config = dict(
    n_head=2,
    vocab_size=4096,
    attn_scale=0.0884,
    parallel_block=True,
    extras=['capped logits'],
    init_std_o=0.0,
    lr_head=0.00641,
    schedule='wsd',
    final_lr_fraction=0.05,
    seq_len=512,
    doc_mask=True,
    steps=6821,
    dataset='wikipedia_en',
)
MLP neurons of a small language model. Each row is named by its layer, matrix (up: input weights) and neuron, and shows model dimensions 32-127. Each number is 50 + 15 x the weight over its row's rms, rounded and kept within 0 to 99.
A block is one neuron, or neurons of one layer that tend to fire together. After each block is what it responds to, as a language model described it from the Wikipedia text at the highest values.

L2.up79:40 41 34 60 78 59 42 60 65 73 50 56 40 48 67 72 44 57 27 52 42 37 47 85 42 48 76 64 33 72 41 32 57 60 27 57 49 66 57 81 00 36 61 77 29 65 37 43 35 54 45 52 53 38 48 63 45 43 39 41 59 37 27 47 35 40 58 09 43 09 56 33 44 65 65 47 57 43 57 58 39 67 48 68 64 49 38 44 42 57 43 53 38 72 65 34
Responds to: Mid-word pieces of names and words, such as ad in Chad or Bradfield and ivers in university, plus sentence-initial He or She.

L6.up102:62 54 36 34 49 65 85 31 41 69 44 62 45 63 99 44 69 67 52 74 56 70 50 55 61 31 87 58 68 56 41 23 56 48 54 48 36 31 46 51 55 65 56 42 55 32 73 68 44 46 42 48 32 61 60 45 59 44 41 26 68 44 47 48 35 22 41 08 67 45 50 33 50 28 64 70 34 79 50 58 55 40 75 60 46 46 67 37 55 39 60 22 20 42 25 58
L6.up177:46 54 29 74 69 53 41 64 59 50 84 62 35 40 45 54 44 47 65 86 63 64 50 50 72 69 65 67 69 51 53 49 32 29 45 62 36 59 56 31 44 52 44 22 35 35 55 54 20 74 76 17 56 50 26 52 44 52 26 49 03 38 50 61 43 40 55 35 66 45 60 72 40 53 44 28 49 43 63 53 56 55 41 60 40 10 46 56 51 60 48 45 42 43 50 30
L6.up224:57 60 44 67 23 40 14 54 54 45 53 67 27 71 46 30 26 28 63 90 37 60 47 60 33 47 30 56 51 51 48 41 22 79 47 70 49 56 65 27 47 54 31 36 50 35 56 34 45 59 42 55 49 44 47 64 38 02 23 75 57 45 32 50 52 31 58 31 55 66 53 47 55 46 57 55 55 53 78 64 23 52 49 76 59 62 54 49 42 51 66 39 49 62 60 48
L6.up227:54 40 47 37 37 49 78 29 72 51 69 56 58 64 58 34 39 62 43 62 52 31 33 47 40 48 68 31 50 47 48 51 57 61 36 41 39 44 47 49 53 50 57 40 24 54 16 46 59 52 58 58 48 56 51 48 40 37 61 68 39 72 38 55 54 61 70 44 47 27 37 61 52 32 69 54 72 38 58 44 68 34 43 66 53 45 64 46 59 30 44 67 48 50 39 66
L6.up243:67 47 60 75 55 35 58 45 66 59 19 65 80 49 37 50 57 58 67 60 37 74 18 51 67 56 71 59 54 50 29 48 34 45 55 75 39 46 47 41 58 36 68 45 68 51 45 53 64 43 51 39 38 67 53 23 43 64 45 49 29 50 42 29 49 20 74 49 60 27 58 68 45 47 46 58 50 51 54 63 67 40 58 57 37 20 52 35 74 59 69 38 34 49 82 29
L6.up418:37 33 60 67 39 71 42 66 44 52 35 39 33 72 77 68 22 62 44 71 64 57 55 63 36 53 39 48 39 39 60 50 64 32 59 40 35 57 71 52 51 53 64 49 46 29 24 46 62 61 38 41 48 62 53 60 63 41 52 39 43 55 42 69 63 66 46 64 52 71 70 58 34 58 46 47 65 44 50 60 42 32 80 44 45 50 42 51 50 33 50 28 33 39 56 59
L6.up500:57 20 76 59 45 64 77 48 73 63 69 67 61 31 55 43 47 40 56 20 59 40 60 56 39 50 36 67 33 48 72 61 56 76 46 43 46 51 62 46 31 67 38 48 55 53 57 48 54 18 50 69 57 42 45 44 60 45 68 46 29 52 42 41 35 40 40 23 38 48 77 49 53 31 60 53 77 82 54 39 63 32 26 66 45 51 40 53 54 81 51 35 50 78 63 63
L6.up812:56 57 51 52 44 43 65 47 61 39 78 47 75 57 75 46 37 32 59 73 57 44 19 26 39 59 73 54 67 57 50 62 42 59 55 57 76 49 57 57 47 71 58 53 57 52 71 64 47 33 54 35 71 50 62 50 49 41 39 32 48 60 40 21 39 56 88 42 44 29 50 32 51 32 41 35 87 66 62 70 32 63 64 62 39 38 48 68 46 37 52 39 30 46 71 45
Responds to: Plural-ending word pieces that complete a noun split across tokens, such as individual-s, genealog-ies, stat-ements, react-ions, in expository prose.

L3.up145:60 55 43 77 49 53 64 43 70 45 35 65 35 37 63 48 45 57 43 50 52 75 30 35 70 65 37 46 64 63 34 60 51 35 65 29 38 37 61 67 49 65 51 51 49 36 54 74 41 17 55 38 13 50 64 51 54 37 50 59 37 55 18 34 26 47 59 52 76 69 45 75 61 55 64 51 68 23 44 15 21 83 59 60 27 43 49 79 32 87 66 48 44 35 57 51
L3.up240:46 62 18 33 42 34 29 57 55 37 42 04 66 36 58 90 49 66 41 65 37 65 65 30 54 78 68 50 41 52 45 55 47 25 63 45 26 49 73 47 27 25 60 46 61 67 35 61 80 41 72 24 53 49 56 71 86 52 35 43 31 51 67 42 44 43 75 02 70 61 43 58 39 52 50 50 57 43 36 51 49 63 62 57 69 50 36 52 56 39 52 64 85 77 52 35
L3.up256:55 20 53 49 68 39 64 32 43 51 50 50 50 50 60 28 32 67 73 32 48 48 67 53 71 71 45 64 45 50 45 36 31 64 77 56 58 43 43 47 33 72 74 38 31 53 77 60 53 64 53 56 53 49 48 83 32 46 39 46 28 53 29 62 48 26 88 15 79 55 45 70 44 52 46 57 48 49 44 37 39 63 63 60 36 37 47 28 61 56 31 65 52 33 55 63
L3.up375:44 46 47 43 46 78 39 30 46 44 59 41 85 50 56 59 27 59 31 75 27 29 40 51 52 29 51 47 29 34 15 65 36 65 45 75 60 63 75 52 54 72 53 42 62 28 46 48 32 42 61 63 49 65 45 80 48 70 57 40 47 62 56 51 62 26 65 46 55 48 67 33 40 60 60 48 54 40 56 15 84 43 57 32 47 51 61 56 73 59 47 70 52 71 51 40
L3.up447:62 52 31 58 45 64 25 27 59 65 22 51 62 43 63 47 50 19 50 43 74 26 49 57 46 65 51 51 62 62 55 41 45 76 38 53 56 21 68 39 34 61 70 58 40 74 40 34 34 64 59 56 28 68 31 48 37 67 80 66 50 55 37 46 32 39 48 37 49 29 60 72 34 21 74 39 60 42 46 65 55 44 73 44 54 35 68 52 29 40 52 46 19 60 61 52
L3.up448:31 63 48 58 27 42 47 44 77 71 45 64 34 40 58 53 58 45 55 56 65 45 77 36 63 55 39 74 56 50 67 39 63 52 75 59 47 57 49 42 57 85 56 58 36 23 75 35 20 53 47 32 48 52 47 54 19 43 42 37 50 38 52 34 71 34 56 57 62 38 46 66 54 43 64 70 57 62 36 51 50 22 42 42 67 54 31 65 52 36 72 78 67 56 46 31
L3.up682:59 53 40 60 63 53 37 59 62 85 35 63 51 44 63 52 37 56 44 59 44 26 44 67 35 63 51 58 59 37 37 54 24 60 66 72 40 49 54 47 41 39 32 77 64 60 63 27 78 43 53 49 30 44 64 26 63 27 55 52 58 36 60 56 76 35 72 64 48 28 55 46 38 63 57 74 49 54 16 61 45 56 64 52 61 51 33 67 34 41 43 41 70 35 46 68
L3.up791:34 49 28 37 68 43 30 46 63 66 49 78 48 34 49 63 61 48 59 47 58 61 58 78 37 46 79 64 48 57 64 58 44 29 45 43 38 22 49 55 39 44 69 45 65 46 63 36 56 41 30 58 50 35 41 60 57 42 34 65 50 57 34 45 53 52 60 24 67 50 71 49 73 35 77 77 59 51 34 62 36 56 50 56 50 12 71 47 70 75 60 42 62 54 64 65
Responds to: Final word-piece completing a split word, mostly plural noun suffixes for people or creatures, such as politic-ians, ins-ects, famil-ies, vict-ims.

L6.up112:27 58 83 57 65 51 42 28 28 59 47 28 33 56 78 35 79 53 50 38 76 47 32 48 28 63 68 44 53 44 28 49 52 75 68 49 53 15 58 30 30 84 33 50 54 35 71 63 66 35 43 29 41 62 47 52 61 30 55 33 37 40 41 48 34 46 64 21 47 65 62 45 21 67 66 63 53 61 66 69 61 83 35 63 42 61 40 45 53 44 45 82 54 71 36 77
L6.up212:38 66 64 59 12 41 63 50 48 10 39 08 62 45 39 53 61 45 50 36 61 51 30 53 38 43 59 41 53 43 48 17 69 73 53 47 60 62 47 42 61 57 56 42 39 20 52 79 55 38 52 49 70 63 68 20 41 24 33 51 50 61 52 38 44 52 34 70 54 51 51 42 28 53 54 57 75 69 53 54 40 39 50 47 66 33 50 51 52 57 69 59 59 26 70 58
L6.up385:43 46 13 24 34 16 66 73 40 62 41 26 69 41 57 52 45 27 68 43 46 41 44 52 47 54 48 47 40 53 51 22 51 70 46 48 52 58 52 59 16 29 70 39 39 50 48 40 70 78 66 55 53 61 40 53 48 56 55 72 59 33 61 43 25 50 63 54 60 27 38 66 65 43 49 34 55 46 59 52 80 41 70 74 42 45 45 61 23 26 51 35 66 12 56 60
L6.up439:72 26 29 41 65 51 47 46 54 56 61 49 21 49 53 60 67 49 49 85 44 81 56 33 48 50 25 47 33 44 42 28 45 54 38 70 43 38 76 19 43 47 60 33 64 40 65 64 63 40 86 63 34 59 34 41 29 45 69 56 69 59 53 49 22 42 48 67 52 57 31 30 31 59 54 42 50 70 19 56 47 88 52 49 65 52 38 33 39 64 43 40 54 60 47 38
L6.up754:59 48 55 36 43 62 63 45 29 30 23 49 55 57 25 46 55 56 54 76 60 61 58 46 48 45 13 30 60 49 66 55 52 25 50 57 41 70 61 61 25 66 63 37 33 39 91 63 73 43 63 38 51 60 57 54 82 48 57 48 57 60 65 33 38 17 64 24 47 66 51 58 46 71 55 45 52 52 63 43 61 67 42 30 79 59 51 49 44 43 54 44 53 63 45 41
L6.up836:23 59 44 56 48 56 30 44 34 75 56 59 63 66 62 58 65 56 41 60 54 72 68 34 30 48 55 59 37 19 63 25 75 51 52 47 61 06 37 71 30 64 73 59 52 40 56 35 26 29 35 63 54 69 46 60 53 30 66 53 82 55 44 62 63 58 40 52 44 34 20 46 49 33 25 48 50 49 61 44 77 51 49 67 60 32 41 58 48 54 35 61 60 34 81 42
L6.up919:47 50 18 63 45 28 29 67 48 47 28 30 54 66 31 39 39 73 43 26 55 84 47 46 44 36 72 59 33 51 44 56 53 51 47 65 43 41 77 42 39 71 77 31 60 51 33 62 38 22 59 43 16 72 41 71 60 72 52 13 36 50 56 27 43 27 80 54 66 37 32 23 58 69 50 44 69 25 51 52 34 55 47 49 65 59 45 35 57 35 76 50 52 51 63 71
L6.up957:33 75 43 68 61 33 62 40 05 41 30 08 70 84 54 71 53 66 46 63 38 15 32 38 68 47 47 47 37 56 45 59 44 51 46 65 58 31 58 23 37 40 54 46 48 12 42 36 37 49 44 58 51 77 52 51 47 68 48 65 29 32 69 34 39 35 32 66 59 09 26 55 83 69 36 59 64 43 47 36 62 48 61 54 48 38 53 53 40 40 85 60 45 31 71 78
Responds to: Final subword that completes a multi-token proper name, mostly surnames and place names, such as Green-berg, Sand-burg, Good-man, Broken-head.

L6.up51:31 37 38 74 59 53 37 46 80 42 38 65 50 59 55 28 53 44 82 49 66 50 59 66 46 52 50 38 55 41 27 58 71 75 70 15 65 58 49 24 37 46 54 43 87 30 56 41 52 61 50 71 55 32 66 67 60 52 48 46 42 58 21 39 31 42 48 29 63 40 40 57 42 53 59 56 62 37 55 42 52 40 48 25 69 41 53 29 46 27 34 60 71 50 35 45
L6.up104:35 19 50 53 82 53 30 40 43 33 57 64 64 72 59 62 56 77 60 52 60 26 44 66 57 66 73 54 55 45 46 53 59 55 56 40 39 54 33 50 35 44 56 56 35 45 77 37 56 57 40 57 67 51 49 41 49 61 49 53 30 63 49 56 49 66 65 53 43 50 67 45 12 47 53 75 13 46 66 63 47 64 43 34 18 49 45 31 48 44 46 42 57 71 31 47
L6.up252:34 43 60 39 58 45 38 58 70 44 68 61 11 49 55 60 28 47 25 45 66 43 60 49 59 82 54 61 39 62 52 50 43 48 18 53 38 63 15 24 48 42 52 56 40 65 46 44 45 39 43 61 69 21 47 50 45 44 36 35 21 39 62 68 46 50 32 45 69 59 82 51 58 30 57 70 57 31 43 54 32 19 51 59 45 49 36 49 42 46 62 66 30 52 49 39
L6.up256:51 43 37 61 67 58 31 69 31 44 72 64 31 58 33 56 40 64 82 36 41 72 57 40 28 47 52 75 70 33 47 48 48 55 64 63 53 61 74 12 63 48 71 63 53 69 63 47 72 69 85 82 65 52 54 47 37 25 79 48 60 28 80 45 14 32 41 41 58 20 37 50 65 56 62 47 26 36 56 47 64 41 40 36 77 59 53 70 50 27 25 41 49 30 44 85
L6.up360:33 34 55 40 44 41 64 44 45 65 51 69 61 40 50 45 38 55 43 53 55 61 43 43 78 60 44 51 53 61 45 27 66 46 43 45 37 36 47 48 64 62 54 63 52 49 45 48 65 66 66 69 14 53 16 50 34 63 53 43 48 33 89 46 58 54 66 32 80 56 46 56 54 64 45 52 64 22 55 60 29 36 57 20 33 57 27 54 56 42 54 41 71 51 40 56
L6.up498:62 21 28 62 43 27 49 11 54 44 37 36 70 42 58 68 35 87 56 41 48 24 62 64 60 43 45 56 47 36 49 54 48 36 47 54 33 37 44 34 44 45 50 41 61 22 62 40 33 43 19 57 36 30 55 76 44 42 29 68 12 56 44 51 35 49 66 40 53 36 74 58 39 27 26 52 50 55 59 33 55 70 47 51 48 32 49 36 56 18 73 00 21 55 43 59
L6.up772:70 29 34 47 37 49 41 71 50 49 35 72 65 47 38 13 58 82 79 29 68 66 30 56 62 47 42 35 41 50 38 94 45 65 33 55 52 61 22 73 49 52 68 56 48 51 49 31 58 75 54 36 50 60 62 52 32 50 55 40 49 36 50 57 49 56 70 51 59 42 51 55 44 18 40 34 30 35 52 52 45 41 71 30 12 51 41 23 49 62 58 42 50 58 33 58
L6.up1003:39 48 38 35 59 48 29 61 61 49 29 50 29 47 44 70 46 48 49 71 67 41 45 42 52 46 55 11 50 68 46 68 37 37 41 56 50 59 53 53 55 51 64 79 62 31 43 49 24 62 32 48 78 36 47 53 61 62 77 22 39 52 53 48 65 57 50 28 50 38 34 80 46 78 26 38 72 49 62 32 40 72 67 43 55 53 73 28 13 49 78 44 31 54 48 42
Responds to: First consonant pieces of a word split into several tokens, often capitalized names or titles after quotes or parentheses, e.g. B(ackstreet), Bl(ades), Sm(art).

L3.up23:79 63 75 48 35 46 41 53 41 69 82 47 57 53 52 12 64 67 76 42 45 60 65 41 29 24 26 62 72 29 34 58 30 74 50 73 60 46 46 45 46 44 28 71 38 47 74 34 60 43 40 40 43 38 34 51 60 38 59 42 38 18 62 41 39 45 25 57 55 27 33 43 25 39 76 52 37 45 56 48 58 61 47 52 22 45 83 48 51 39 87 69 38 75 44 32
L3.up98:53 24 38 38 46 40 42 73 44 39 54 45 84 64 52 57 54 47 53 58 17 32 41 64 40 49 49 50 63 24 51 50 38 49 19 61 50 52 57 44 33 49 45 62 55 56 36 27 35 59 26 42 82 51 60 56 63 54 64 63 56 60 64 50 28 54 47 43 30 66 56 72 44 12 31 75 36 42 67 42 37 58 57 69 54 53 55 52 46 34 45 58 42 52 39 47
L3.up197:49 53 54 49 59 48 51 70 55 73 38 44 78 58 45 33 56 20 65 58 67 58 54 74 35 61 60 49 73 58 53 38 61 54 58 69 70 70 66 31 59 43 30 76 38 35 66 55 50 83 50 58 71 72 35 46 69 83 50 61 54 41 56 48 44 70 41 57 30 45 44 55 41 55 37 50 56 51 53 46 89 64 49 30 47 34 68 48 40 45 53 67 36 46 39 72
L3.up312:46 74 27 50 43 31 31 28 28 14 81 47 42 31 31 25 68 44 65 37 34 30 55 42 29 43 77 59 76 49 34 48 49 54 21 43 35 44 41 57 83 55 61 34 65 38 64 43 55 34 27 59 63 42 48 45 77 56 41 58 56 50 54 59 41 62 26 64 67 52 61 65 48 62 48 30 74 52 66 66 27 47 16 28 76 26 56 45 53 54 65 73 69 63 33 46
L3.up477:62 44 39 43 67 44 55 82 55 52 37 23 52 59 46 56 63 51 31 74 35 49 57 50 39 52 54 69 55 53 46 71 66 31 58 62 27 67 32 62 69 39 39 68 48 34 37 25 35 56 49 66 48 55 49 14 65 75 37 81 65 78 53 36 58 45 40 41 40 71 74 47 43 46 38 56 29 22 38 38 39 53 63 47 67 43 18 44 38 20 40 71 62 44 53 70
L3.up510:39 35 55 64 51 38 46 52 51 24 59 37 24 77 50 38 48 51 47 72 39 35 42 58 77 65 62 45 77 34 40 47 28 58 39 40 50 61 50 48 65 76 66 57 65 31 51 51 54 94 66 46 38 48 32 49 62 50 43 54 44 38 47 64 29 38 50 36 49 42 51 88 23 64 72 34 24 34 45 59 78 74 52 67 77 49 52 50 54 58 77 57 33 54 34 70
L3.up663:37 61 14 26 53 24 54 78 52 50 68 59 17 63 52 64 64 37 46 41 80 37 52 55 47 06 30 39 16 51 49 44 43 37 47 61 62 47 35 39 50 61 33 85 87 51 51 36 47 46 61 43 68 42 54 49 59 69 74 67 50 50 43 58 54 38 45 64 46 40 27 34 40 79 30 49 54 56 45 55 48 50 33 57 78 54 23 56 53 56 44 29 47 77 36 69
L3.up828:67 37 54 56 58 49 68 61 35 58 44 27 35 41 55 16 46 40 55 59 50 49 44 52 76 57 47 34 48 43 58 44 63 52 31 42 60 48 41 49 51 29 47 45 61 39 52 64 27 60 51 99 50 45 21 48 56 43 40 42 50 63 37 71 35 67 63 47 44 46 47 46 25 53 47 34 63 47 42 30 43 34 29 37 50 59 54 50 80 19 60 50 63 48 25 23
Responds to: Lone lowercase consonant pieces split off a word, usually its first letter right after an opening parenthesis, quote, hyphen or line break, e.g. (r-acing, d-estroys, sh-r-ines.

L2.up296:46 21 13 41 34 35 37 48 55 32 56 62 86 46 45 51 36 59 59 85 45 70 35 71 49 84 63 65 68 40 52 35 64 51 23 44 26 57 69 22 54 43 78 68 58 49 71 46 62 71 32 52 20 39 38 51 54 71 27 68 11 53 50 46 31 34 58 49 24 40 46 70 45 63 26 79 35 52 57 50 57 49 69 57 50 26 37 53 52 53 55 70 75 54 63 54
Responds to: A lone capital letter split off as the first piece of a word, right after an opening quote, parenthesis, heading marks or a paragraph break, as in "Too Funky", (NL), ==Cast==.

L2.up735:22 44 39 38 61 71 62 29 47 50 65 28 56 64 15 56 51 60 26 63 14 54 69 43 47 46 63 56 56 62 29 37 52 33 48 25 73 50 45 31 53 38 40 46 52 47 59 56 36 55 34 54 48 60 45 55 65 32 87 46 38 62 38 48 40 30 68 69 49 48 48 61 63 40 74 46 41 56 50 69 59 59 81 43 45 38 53 58 57 58 39 41 49 56 47 43
Responds to: Word-piece fragments in the middle or end of longer words, strongest on the surname ending "berg" (Greenberg, Lindberg, Kongsberg), also pieces like ann, iz, let.

L6.up3:63 60 36 43 58 47 38 50 64 63 53 55 64 57 30 50 52 51 54 70 64 35 47 71 37 50 32 36 64 29 65 54 25 60 54 17 37 20 53 26 55 56 43 42 52 59 51 08 39 53 45 45 54 66 44 58 25 39 60 45 59 40 78 46 52 65 39 53 54 31 59 45 47 64 30 52 66 50 64 61 52 32 93 42 57 74 55 33 38 40 64 33 54 57 52 41
L6.up117:43 33 72 49 43 50 29 69 34 31 36 75 60 58 44 84 36 47 67 54 33 91 30 30 50 51 55 36 50 37 42 15 41 76 57 79 59 35 53 46 58 55 61 37 51 35 40 43 34 41 59 83 36 36 61 26 59 64 68 63 41 57 54 46 04 65 53 54 18 39 68 59 44 29 34 65 34 76 46 44 45 46 54 61 63 72 37 40 46 38 73 36 45 53 48 45
L6.up383:54 72 24 46 79 59 33 33 56 45 29 60 30 61 44 41 36 85 42 65 51 56 57 38 56 46 38 80 75 45 65 58 17 13 63 71 72 40 53 35 20 66 39 28 34 42 50 39 56 32 69 59 51 58 53 62 41 64 47 56 52 67 61 49 23 61 60 20 42 54 32 64 53 51 39 35 42 48 38 46 34 61 74 87 57 45 35 49 37 57 56 36 63 47 83 62
L6.up578:50 56 71 64 76 67 58 37 49 56 38 63 36 66 60 76 54 73 64 38 67 85 80 45 56 55 49 41 47 71 68 33 44 54 23 75 32 47 44 54 90 39 33 33 45 55 44 50 35 35 66 30 46 70 66 59 34 50 80 47 31 68 45 58 08 42 63 62 50 81 35 46 37 42 30 35 52 66 51 49 36 55 48 54 43 44 65 63 63 33 61 54 39 53 66 57
L6.up632:68 48 38 52 35 58 52 65 60 40 61 51 58 60 36 25 58 35 57 57 29 51 27 48 22 35 30 53 53 47 42 51 53 58 40 67 46 39 80 55 58 37 67 48 74 38 39 54 56 43 44 27 29 48 40 43 26 53 56 55 69 39 44 68 45 37 64 54 29 27 68 34 35 70 77 56 53 64 56 52 38 71 59 62 79 68 32 49 45 37 55 41 19 50 47 65
L6.up701:59 25 52 48 47 49 44 55 44 53 36 54 41 81 52 35 60 32 66 37 47 53 62 44 65 73 61 46 50 49 58 52 46 59 39 60 28 47 25 68 75 61 74 46 43 44 55 65 66 41 42 35 32 66 57 56 59 60 45 48 58 38 51 77 57 43 39 52 54 61 28 69 57 62 88 30 25 41 54 60 67 46 33 44 73 39 64 29 63 30 49 27 66 50 63 46
L6.up951:14 63 67 72 65 55 62 52 70 44 80 71 73 33 53 44 49 64 66 57 48 56 56 34 70 51 64 51 68 69 38 67 40 66 37 53 62 57 40 70 50 57 53 48 47 60 62 50 67 24 36 62 06 56 53 81 57 54 16 42 41 43 56 73 52 57 19 64 27 58 28 47 52 47 60 46 32 45 59 49 36 41 45 73 57 54 43 44 80 43 66 31 55 59 51 36
L6.up1020:78 33 62 59 69 45 41 28 42 70 60 62 54 46 55 55 45 82 54 48 44 66 69 60 27 67 45 44 39 45 69 40 62 49 35 64 68 42 53 56 78 60 48 39 30 46 39 51 46 53 52 74 74 69 50 63 73 58 50 78 81 34 66 39 67 55 38 38 44 52 36 47 71 53 58 53 51 40 58 58 45 37 46 59 88 46 29 43 29 38 33 31 59 64 76 68
Responds to: The pronoun He or he as a sentence or clause subject in biographies, usually right after a period ("He served", "He was"), weaker on he-pieces like Hebrew or heating.

L2.up995:46 37 51 25 48 54 45 73 68 50 32 45 46 58 54 67 60 28 45 45 64 90 50 37 35 25 40 42 35 45 69 64 36 58 56 45 30 60 32 38 64 49 37 38 72 51 44 46 71 62 31 20 32 70 74 64 47 67 30 45 70 45 66 64 75 64 73 46 53 44 52 47 46 32 60 72 66 72 31 57 48 49 99 57 50 37 47 45 41 61 48 50 52 34 54 46
Responds to: Final subword or noun that completes a word or set phrase just before a comma, period or preposition, as in requ-est, figure-head, to date.